config.yaml
norm_eps: 1e-05
qk_norm: false
init_std_qkv: 0.0213
train_tokens: 661600000
MLP neurons of a small language model. Each row is named by its layer, matrix (gate and up: input weights; down: output weights) and neuron, and shows model dimensions 32-159. Each number is 500 + 25 x the weight over its row's rms, rounded and kept within 0 to 999. Numbers have three digits each. A neuron's up and down rows have the sign that makes its largest values positive.
A block is one neuron, or neurons of one layer that tend to fire together. After each block is what it responds to, as a language model described it from the Wikipedia text at the highest values.

L5.gate36:481501509512513446493512503545466514505478483529548524495468503477485536503497541490463513506485489495475564475511472484470449474459492501522533482517510547566467558503522496510505519551536510501468511488508495504518513489506505458496447507510429535453504510507515548519500515490502493544515475501460482501538518486470484487473500497515521467505532487490490479516492520486501484503450
L5.up36:477511539485447535477509514501457541539487423507475512519485510506490499492501485473472489514480503511462487492537530516477486506484476514495493502513484516527458505538508504487517508472527510527496502509494488496524474466467498526455523479487551514514518497536500464496532567508495505502554495513514539500543512492472463460461496512484554477517506508524492477478454546522518481519456
L5.down36:529466477529498503521496563466523462495467533448498508511507533523489486523524492480533508542464492523524500491478487513494509522502542506447496526497528496458539428506491490514502515499500478535549433484490516481492510521532495474534534521467496487501474506508469488519513479520480513428470505496531549523443540517555520542480510510564472509493482494496501521500506485519478503514538
L5.gate315:462483474489516508512475502473489473482468499510517517534465499492480488524489515505458488505539459529516520501491509521459470555496474473494458469497508532505546489486485488499481490516481472488505533545510516517471479487482512457502516539507511495488488527500521511498551478458470475518529478496541470478571472496502490523511510527509551523528519470522496484484500522529497514483474
L5.up315:446493518469454490524508499465514479516464458485503462567472498540527470472482526475484509524445453499518503494492491483483462513564503464521502534503511500483526468488524504470519525506528518515512521544532539534489493471482541487474519504496541525510467520495507495516505491462465479504512522478529526506496495529501506482491506529488514539515519477481501484521499501485513506529530
L5.down315:485545504467478482516503504505529558501546514537558457497448484546474512481519517503523497553468519554480493502455485493500480502532501520480523549470507521504500457497477501477521524462544552504529458462516485471532484498479497507547526541488522471472486489507496494539511521488484496524486467515468495511469552494503479510511467525554510521465488509468544456499467519453531510529518
L5.gate561:479506456466519476542499491503527505490567487536510514512521526492483490477500493501500489504461498524569492522460500516498471518512493492486475539530514456518503517514500503545488523557482468456490497488482517527501499464520494520498475528479515522513498504516482522519507489477525462522509504481470510501513532417507494528446522538427510512528539477508522506475499446492511486506476
L5.up561:490438456479493491492473538451455484557525479500511512492556505517563501495486541479511504490524471525526510502478530518466479503527510475505489478518523508551482467458529559440503505529519487498503476481517486469478442452505494485531489541488478542498493487566481515498542478489485522520516491515437502482493489504482483507490479488447465496521497492472495475493465505494476487485510
L5.down561:532493518490499499492494511469490490492498499482514496490430510543516498500526474518466503486475502481486546468486491505509525510466514511488542500472463482494536456520506488505519479431489482547490482489466515495499515531465525492522528476538499493489520523499496471528511543468520483431496529493509463486500534538496501498488554509519494502455490477501506506569499503500503502559511
L5.gate563:513505523470516490475528490517431505516519495510545475537512453534500522475555489466536493521478495470474534486548481512522512493513559454482476523500494469496492456510495472507557533479507517505517559447481519510481479474494438509530557511452518536515470525517524512514533475497517482478558519483501520505546510545485489512536492502506526498502444515503531527510467498489497483527519
L5.up563:468485424466514552516560516472480471506491504508511518495501495525488550450538494478521486530514519501515515499512496470498511489508500461475516558504494521500431542523483484490485529535473504513516505528490488519494518517485452481516510534528495505510475506489484528513493488455482496532507497514495491474532489500514515517505477511518444531473473478529469504465482471504451553516481
L5.down563:552501567531474452493478482494532514507512496476501473524513493497480444520459487515526512499479484521449477505479507489522492509494499513534474452498490506488539440471499517520502498447534522504496479503482520466497502491521559521499503458510515468491520469516516467470525511582510511487511503495515526532445535496490479501502553494514561488525496515470519496531494512480555468498573
Responds to: Additive adverb "also". Mainly "also" after a verb or subject adding a further fact (is also known, have also been), plus similar adverbs like recently, thus, even.

L8.gate461:494518501494462496500465449518495550496473512465508469495494508456482517511508467512486497531471493491489480509467504450518471485510492529488491531481525499475478527552490509520513512436539470493469532486516482464491509518564491482512560506468504482506543497453495531467496489473530524544483492502541495507537469463492511502475467494499490470498496491489560484472488480474511497519513
L8.up461:466496480519501431506504495547500526486539535500528498468503458536487481458511497472497467503501486505508472540505521544471511504501527522521445456512510507496496521512524539525551492500486483467495494494517490497504500541517524488456469550529468521505509502462470514511497503486487490493480517532472473482497511482475481518506514505530506486491477498515510507477493451487493512516500
L8.down461:474528513534508522500501488494484469513514491462485535499487548482479526511494482492446520486484487531509529477530454482490522514462511460476504498520496509445517497514486499509514476514490449495538486523477505488521528489490530493498501514505456442515467477509502522528494471521447521467490505483472535492501441488484503526523470459455470511498452527507464485524501527534484448525489
Responds to: Quantity words before nouns. Cardinal numbers and quantifiers (two, three, several, 21) opening a count phrase, mostly after "there were", "one of", "of", "for", "in".

L5.gate16:521540475486521504482514496532489490473489443502528503469489491519434523504533511474517495511522526476484502497518489463514511532483498483505459500475466525503504510507465493504498533555491491485512543529489492536492493495495463473513506550492518528477499493514517528495495513499521518493510519542505533513531538528495488496486552435514473526498487509491489463496474479491521512514493
L5.up16:516518475500460510545503497519486536487513492536497519573498487494489443504465516493513475453492528482500517501500544499460439509539518538479483456503497495431497534514505452532502497503523543524505510467481500496526524523527568506488480457470514529503496522503463482500525502518527495465493510485511489524469512508523521460507500506503539491537487493499485525528475498509524456505519
L5.down16:460482502479510485491496490488495459506492519488506492463494505497494529503538497469483507560499514506483516516483443507545536531476466509500508560470491505536509504516482568514495492461495453487492494490498504518490509495496450464495521527534438482503526500454514543473491487462489490504489528516454517493564518503495473532494480491446446478509498488506470467483512493476491534499478
L5.gate316:481464461516508498512491482492500487518473485487513482471492510483504509512471502476505455553514511579473487488457488479463500496503469512503508517513469545538494523479546553471541520523520500526503480534484482498494496502523490481509519475518476474496439503454481495483466483474548536534496444551504518553499537480510502475507481483544510519489497510486489458499496479474505471518453
L5.up316:531491496517522533514489524506517531500486497481504527498480523499452478542505491534518518464519510505529499509510471459496487499487480511471565467448528514481487498487524483493525516484463491500516524450505462484478454516488546533487456496531544506475519524578512519468502519482502505495479536521539487481482503526534493464464517481466516488500491465519478499480524565504480536476482
L5.down316:446507472495473484540489477472508482486504466479507490487476499467486485496507498486493458518464508545466480482499482486509539534519538502522499526503482516538479461439495527484488501498464477462518505475499514497488470433525488452471512482472498487532486531456487536458494517483541502518484499509477512510560522465527481471497460444534534484497480511483484542503481463477514466525470
L5.gate416:459522485476512467493521489463483476468483472523533496504501459525504496503499486503489492455506521550503489455511476520500472468475502539481491519489531523521501538489479470520540505556527476479499502477491505487460506466496471455495519481514466510525487468455526495470533499479493486507473483491505503541465486530486492518494502533494543524498499541522490497494490503482467474501490
L5.up416:478501501511463535511541503494489538556526518491530500522479510492498451542493534466500478522417470503510547524487476522521485512493514486508512533497500480572523522467517509495500465512477509520517489467546486493506519517543521505483464524472531514455501508544512525490481523475503504477520501556512522479496515487516511507479479501494471504536510500530506501483478470527497451483540
L5.down416:507520504498491491534470468487482469467505461537502489494557466523492544476480492490493504452502533514482446468526499515499485499477479536428492494537504480459488529516495473530505493512521488497524537487497478500467492491451501498524527507561443516519503507465521521487517497511492501500479527480507490565464498533500476505524456537516484481488533484492533536496486503471508512515489
L5.gate423:511492463503500499541482515437482521482501482530508482499510534509511452498494497499474477534530486517517528483492501453497494479506428530521528521498551507501484539498510493561530474498534469491513460533512475497477487497502497530470525487506561468482467508475472486517468492509512527502459513446534540555494510500481460505506484495465485499506498495500504467529504476502489528483509
L5.up423:536461485454510461493471513492514465472515433530492524495484512507500474482518502483472494487500483519538489476524499505514515497466461505468536489546528516525490526485475519480500506490533471516521487542506505498528488486483536502497489498528507493480412535450497517493481506490484508518519509503436535532473493525483486523482480485507501513546481503531518487510520508492453520522508
L5.down423:478491496457490466469489462494483474501478458468490518507512486486493524481507534500524549520473484468464524461512505510519494539500528485484490452503503531517523451494473501467487521492456506492479521489512495490471501487498539464517507564514468512503511484520497505487527500486546503527500514492493490493500542510480493513472503475499490490487498515527520490480506494485531495533472
Responds to: Numbers and place-name starts. First digit of numbers in statistics, tables, dates and measurements (0 in 0.4%, 22 August), plus "United" in United States/Kingdom.

L5.gate99:483502534513478500484471516485481484506498541479485538485535533492505490549504464515513516487536482488508484510453506515469481513535492547457489459523461514467488477477511476547506465466498505527480459499492495528547491509535507534521438470495515453542483487518482503511495510545465516518499505483499499514514503475472516502488549491483497499532545505482482532510529505513522508457471
L5.up99:515474492446472462488486489472461519505457498478485480479522506530494515491527478503489507471523516468507485460483498535505495515516526514482484510509470464541488505469478477538523502517524524514461531520447561507534488504515482494508466497470523527507482488462498494459476494503489522473514518446512537554542522504480508477496529518476507512522505468502498503538562504469498526490520
L5.down99:490492486494548496554505473504485556508507476518512477508505458506489490474497515511487506500509531489507518493520503511525519497461501421540521494490527477528524528570518513459517494507501492501491535524492525476496504469472501492501524520537485488442538518503534508528536513484518456470531495538504517491506472499520478537501476532507502475473465492498524488502484517499494474515553
L5.gate238:553479480539532504526500503481527460464520510491527504516523516488514494529518511477539488482477531496498477510506529539537508467522495464492508505518448518523488532496497508505525524499491479483483450490449459482495486526543514503477453513497473532467480468496458495575477525497496523481498469489505569485488493462543505485507518526547514495451545483457477519525520502542493511515485
L5.up238:500520491510507459524499513494507512496523496511516436557517498499516503482536498462515522515546501449500487491506509544525512482502514496473482514503496486483526516447471431495484497466519497450520505473494493505493502476499506490483476493478499520476447516473500470446500507461508495468506493518517520480531528525454488459510450472519471486467509521485479502524495518529491526519530
L5.down238:473504510481471505485526513507490555538491471530503483511501505487480485500454492541515501484491494513502548487534471491445450547503530514483472498543471470501483479510521482492503500483466512545474556533507519480529490472474512480561513468475517464525534502497497474462506450505499469509500523478465442475516480541457496506466505490449478548503457503540511475477449492519496489486486
L5.gate285:553492473491493456485521502472522522498479484528500515492490497499514539500487518501480520524553563499577461478479524468484450519506485481471501532550458503507492483498490529505490497500484498484525492503456475528478503498554517500504466485504501522477524459469475507500502448477497504497489437464455496514538468506497506510515521527476516472485534528516485485479497508533512499503527
L5.up285:538456528477454512498494526498502511496506495535551485508507503489510541514529482509556480546495513445513517525496545516523511478509497475449489512510474482499495489477502500472471518490517524502494466513515475547515480466502518517544468511508586512520457496577491493555503502512526461500495480501530488499518493484509451489504537489521516486502500490473480508481462488492499482533505
L5.down285:515518542505511499515480510495476481485508522509515483523508528510521512531504476517479507519493496499487568508517470522455498508477509513475459495453496513510486552551520482497495545501543496513482485521503503480516501505441535487543518532509523520500462531510520480517524477538456448520493514475512469495521489472469455516469521514518469549463502478453451534520481471517481484541507
L5.gate305:488463538480556507487524548521506549497541513480512518501502481509518481528486458522511506511523560513477470467510539449488496488500522520469476515499461487486510509458487482513513492467507523510503495492439473517522554534521506532519475482511510491521488463483488490499508502514516496484468508476490519465461446459472530512518491525464516501494544525500479504442497481500492496509498
L5.up305:468469531482513521538507486486458486492550480468537506495482536521508488513517528522518507486494525479470531488536477492489517491488492471520455512506460532495511520428492472479534538491486495491511523455491487487487529476503491489458503502494477468518480553481527510464484520471494483466526484504459498510493476494476489515495462499500528470489497468492483519495480499466479521482511
L5.down305:514516522500493528487495478484492451497462522528482482516437518532532520473507483487452478473556499518532518536478495496490517511502454541471482489495512479485534512503512479497488515506481495463493515483515494528481485483456502505519487456548556488491510488554485515506522505512483514484515495500494495495536490536475481467538562517480481507489511522515516521458518503484539514476514
Responds to: Mid-word continuation pieces. Word-piece tokens that complete a word split across several tokens, often suffixes like -ness, -ence, -ate, -ed (herald, kindness, roulette), plus odd digits and byte fragments in numbers and Thai text.

L4.gate39:470499506483473529493493512509495510533487525503534497492518552534440479467529510478524454468519472487500497509527508477489532522516560474491477499450474463510502525516488534458504538522526510447453526515461531490518485500513557512486490489488506480481483467546458479503538504509510505460511513528494500516465525506472489494486506478502495513481463491532542486503512511448518564543532
L4.up39:515493492490521497513532463490555518527508529502470516527479464499552466516476515512487476482538518486494522555507527505494481524505499518558478481471506513500485506502501504531492518490462530509562520481511504534498558502525556531464480475502494529515462494546474484503509516513497483507537516487521478496504495513508550480562540496542522485541499494476466503500466527522481493507536
L4.down39:471512512515479492464485535501462466496499517492509511493489565487457524507510502454508510520483487497478475476488492494493538475489510484472505508488531496518506500478488551476493487516539504485458482539454522471493441495480480453543524528491493468483534517508524496474512494482500501493463491524473515527516495490493471485458452452476491506470482502518526479493524492438555534502472
L4.gate230:478513523503479480520487474474472546514506515474465517524493520481489467547513533480530493505474484514509511431461454491502496488524468512516516542542508527521454527526499529494508474456492529527494527522454529490505504489526505482545508519503492508497506457532452515494509464507537507515488501504498499507537568480491500543509504499516571525512523489529491517478474484484530521527492
L4.up230:487456501533514500530503529541517515500471488502497480488462469506496493517488458506510479502534545484548551489574506512477484528480507470489489521467492468488558498484515499444519486518510510501502531483489489523539488517481543464503523448509498543489479512533514503465524530503454491484488515498524521534453481490513513459486499501440525487451496522508544519545532500494506518494522
L4.down230:483523510493480483475491459511480511486515497458475535496509523480495499488553519510493502535500493489479485487432499496513545460530465529517511498508486511521418545510479508536492507479509505509533503556500560496486497485490467499518493537464447487545552478471468500494472472511515501501520479525452503489528538488455492522485490500555525494524503490486458503457469538495496518523485
L4.gate244:480476485513493459517517444505478503486529494486541515491506500485500504484497483518498502525500523472502474475489533490453493458560478505481469513536500491462454538527572495535463545519526506516526519516464478470492532523490548539464527455530474493471455507480512516490531486480569532471486480507487499466515516434539512495522495461494512498480494472518511451498479482479524500526478
L4.up244:516426529520516531493514482494500496501478519478518498510492477462503522503482548527497521452502517505482501577450496520496462495526483519544484508463508517512495505502516472485498477442494519524529516443532497486473520501518483513490467552479517568514462437510471504485508487512490494524478498491583508498494481526490488523521518495476533508484512505499518502522516493518512482520490
L4.down244:494513444523509507492510493510464501481509504537512519483495549477485509528506502497512499548502472480509503439526531497515529529474514506455510479521500483470512497504499532544471506578483519467457493497491494501514483550479526511480520501535476446491513514506517521510521494473488544476488518488457514489530538468536524456498506481515471506510477490488455502501475496471506487493482
L4.gate538:498493501493480504518531471504478504508502481512497472508478516495499500462484541474514513478513543513490481483538452533502551501524499496450527477518496459552450465484433545518498510471494515507487521554470524497522480508496506449480511485467508478496546510475499499453477507483513456483502520502470517532501537521440515488478507503476500489468471490513508522477498436456495539519540
L4.up538:461498480496518518520470444497473546484525507487489541499490480445485449519481502486541492467463508484521516538501492525512467523514504498558525470482462507494454536542467434533511499534501526521489520507508529505544485496521516490503497479515488512496503485517504517494538489497501518458513494466551488548486512505549495505533507452543507493508510516476493500537492498526471520511475
L4.down538:482490525510497519494525535501481459521473523472465474480497507487518563508542528548464532514528480496487497503456471509507506471506507492490511550492509513496509482498505565523493471456518506516493453498508492511493501496462471494522511523494484485495526486430487476466466470491496487552476511521461524504520540481458478524489472463467515485496497532520491500472490471472529497510504
Responds to: Leading digits of numbers. First numeric token of a number in running prose, often split from the rest, as in 5% levy, 8.1%, 746, 4th.

L8.gate517:480502463480470507562477506508499504485505534487497491527477476495506501552463465546471476549502531490529508502515528499522492518505457519515490483466484523474470522461525500491472521505515503518523455525498509465490498456519523521516524513477523543479461524498501503510495454545564517548460476487518486489475492492482449546468489541495531500538529495477478522501541501535490544538479
L8.up517:520467493453487495469473476487486477510492507489512534480505483531504470537483492491484438511494503478476494512508509470554489502504535540557511470478529449498453478433499504536472505453500519496505495504517485499555503500492506507521484493500478560500491495537514470450517494533504508512508505470504524473489539468484490500465465470501534528517517495507510465472517510474515504589544
L8.down517:535534521476536538492530456503472502525470468525513497500584506501471536489486497478535509522505524482515475516481485494496489503471555508532553504496500506535470496527488457550464499504483474471447521522449525506517465524528508540520509498523488487456529496487490531557471495503490461460500536485445430478503477470501509508509515482466471501490535511475500489455483436523471483473560
Responds to: Split-off word suffixes. Inflection pieces closing a word split into tokens: past-tense d (dislike-d, average-d), plural (s) in table headers (Writer(s)), possessive 's.

L4.gate68:524520493443490503540482505474480474501486456504499470514528471460484471457504513489485513542516520505487480489482477511530457527490507540539491506526456520531493473480520532547487442556502463497506463501504533520436488535524487477493498489489548479515485466559541484498475483513489497502515499473451488495469519477495487524495462477492470533515476489449464473493523492527522489479512
L4.up68:487479523498498482521531519505491500507505449531468485488474489503511508466530516465492540509558530472490516493495484535521465542495508495553509493532482509507483475488509509494561535519503514477515484486492551480463511489485462432527529469443540511511464497499514497523475519455449490528480485493485476472482498484466451500530492488486461504509518478459475483519465488512494497465514
L4.down68:463480512556498509464465508537482552469488477498510578467520514501534495516505477502528464485512519506503498531515550495498492476507499489466469533501550475498520499547484483495508491456526493518536521494489490546495459485490521554511525473491459521488533537485456515488542541489525515493496515546528491464503480526510518480508510521473493470496507486560523499487502508490485525524509
L4.gate286:542443513510494508501481532479480526512487510471563492451491509487548498509494478497474495498522563525472475451521488468452480518504495519453523501513457494516487538481545550452499526441485481501508503489496502484495493497478501500512479508516548481537473451464529484521507490507515502503485483488492502446472506427509492489482499536487488526495506495521508492513492521542494511533483
L4.up286:507443510488506493485487489505472518499503481481511520495512490518523456506532513461496519527507560502487494484513484484461474517521503513470467499521464493517540507510505535489449544509502479490479533456502505476506522452510530495490497519474537554505471469472494471482490529477527502456516475503490524473524512495488495507534508513520521469453490463535491510524480494546473476528507
L4.down286:462526493477514489499501469506515463487481537508420502566539498484464474509491526497509512515462438506572523536458539518498515479491505496540500511526516510479522464528481465520517473528509539482481525524445497501498482522520480499482521486452458499470533575506504541501507507505494520507501489502537522560505501526486474509501487494541521481537506474476496505451497446471503521480524
L4.gate311:498477536491548473520497529499507494507549500499532492500450478505491505535477537518461471513521499517507483475529487514481551496513505499495496534509477505473526548498511518489491476506482515507457467508481482499490501554502537530511488525442498502492466519509496473496470509555507511537470506485453483520505542474497511476496524473549520476497501519539467460481461511542464493527432
L4.up311:483464527470504479485499533512466494511529503514540464480490446534487559521521536512471475513481528470509458473533515525497510514490542473472496518507477490481484502503451511487491507514499500499506471515490498509494461559511534517555480523458511537466440550530510490496517476543517517522492510539466477504509524489471485460493505477538495448470506519526496462512463507518481485536491
L4.down311:514507457505479551514487486512494502476477524486498464512546493520513509451533488504524512506492485515441483540476539488498465494493521493507491491516495495485505515493498492498514497480519499466492505489520524491514504452511499455537536508540487493504548497502460497520526552478505474508521462548537500507505492497506479544521530517474471534520486523462483479542500476480511477479544
L4.gate499:531537524492506537498476490485501531468520563493500473514517563455544504507475506511514515512520503524526468504448555487517498476538499512508500485544466541511490491496497565530481503472517540509482497475494504470508464480552519497471497504504466479536550465497520491505506470514517491495488499498507506469513517503464493491547513533462508498513486442524492457464472498499532483462470
L4.up499:496506530483482536500484507511511509455543520470486475507500509466504481468510503490509484519486509476490528467483506498471489500498520482515489490485477502517495509521505521488526498458538525472477532471499520487486496472518487505512494513507519490553487516459523512472487450474543480481509513475499492481476508563460485486482498478462487525512466489514540504498480492426508503528526
L4.down499:469477479483530478488532521481511487518491485498509519499468482508472521486515510498485502457473475455526563486547494493468496503491523494503498515465496461516537489522535491497515507475531448481484527547522474482479516515480471514532530518526547493473506508502456462479492521478494523524509475499499510527481556514531465518466498460499499516477463530453534539580450471549492502526479
Responds to: Mid-word name fragments. Final or inner word pieces like on, in, el, ash that complete rare or proper names, as in Evangeli-on, Kal-ash-nikov, mulle-in, often in lists or tables.

L8.gate592:499465478527477465531521515463491492500475491490551556520468540556488482490515536498527495537495516486540502488504474486467504495515473509544473548474510542493485494492479484516468513492468500514524533527530482510515453486502519519500490470523526521497472513534491518499531493498520532508461483487524501477513474493510476535530469493497516526493516456480506473500447528463502519501486
L8.up592:526495483529497467480468494507514471512533471473530521497482534492514512492484515539478549521511485491529518511484481512523500480493495516485499478494475543510468461511485506482496486485492437494523500473495478485456469518531455474512509480495495530543508507488477566460499550528475471452486479519497512492494479497505448498487479481560543481491490505577515475547485538433501494501462
L8.down592:497469481533509480498500477519515501457465480499442482526505480513495487492468485483519482481483517515549510506490468503480462542488534490506530475475516466502468498509514463526521519535497533534491505493495500505545460458514531562471499484515504495501540511518481505529470526520499485474513518499478504494509496468478528573472543503497469495498492494462505530537480471515475516517547
Responds to: Word after copula. Adverbs, negations and articles right after is, was, are or were, such as not, also, the, never; also see also, and title starts.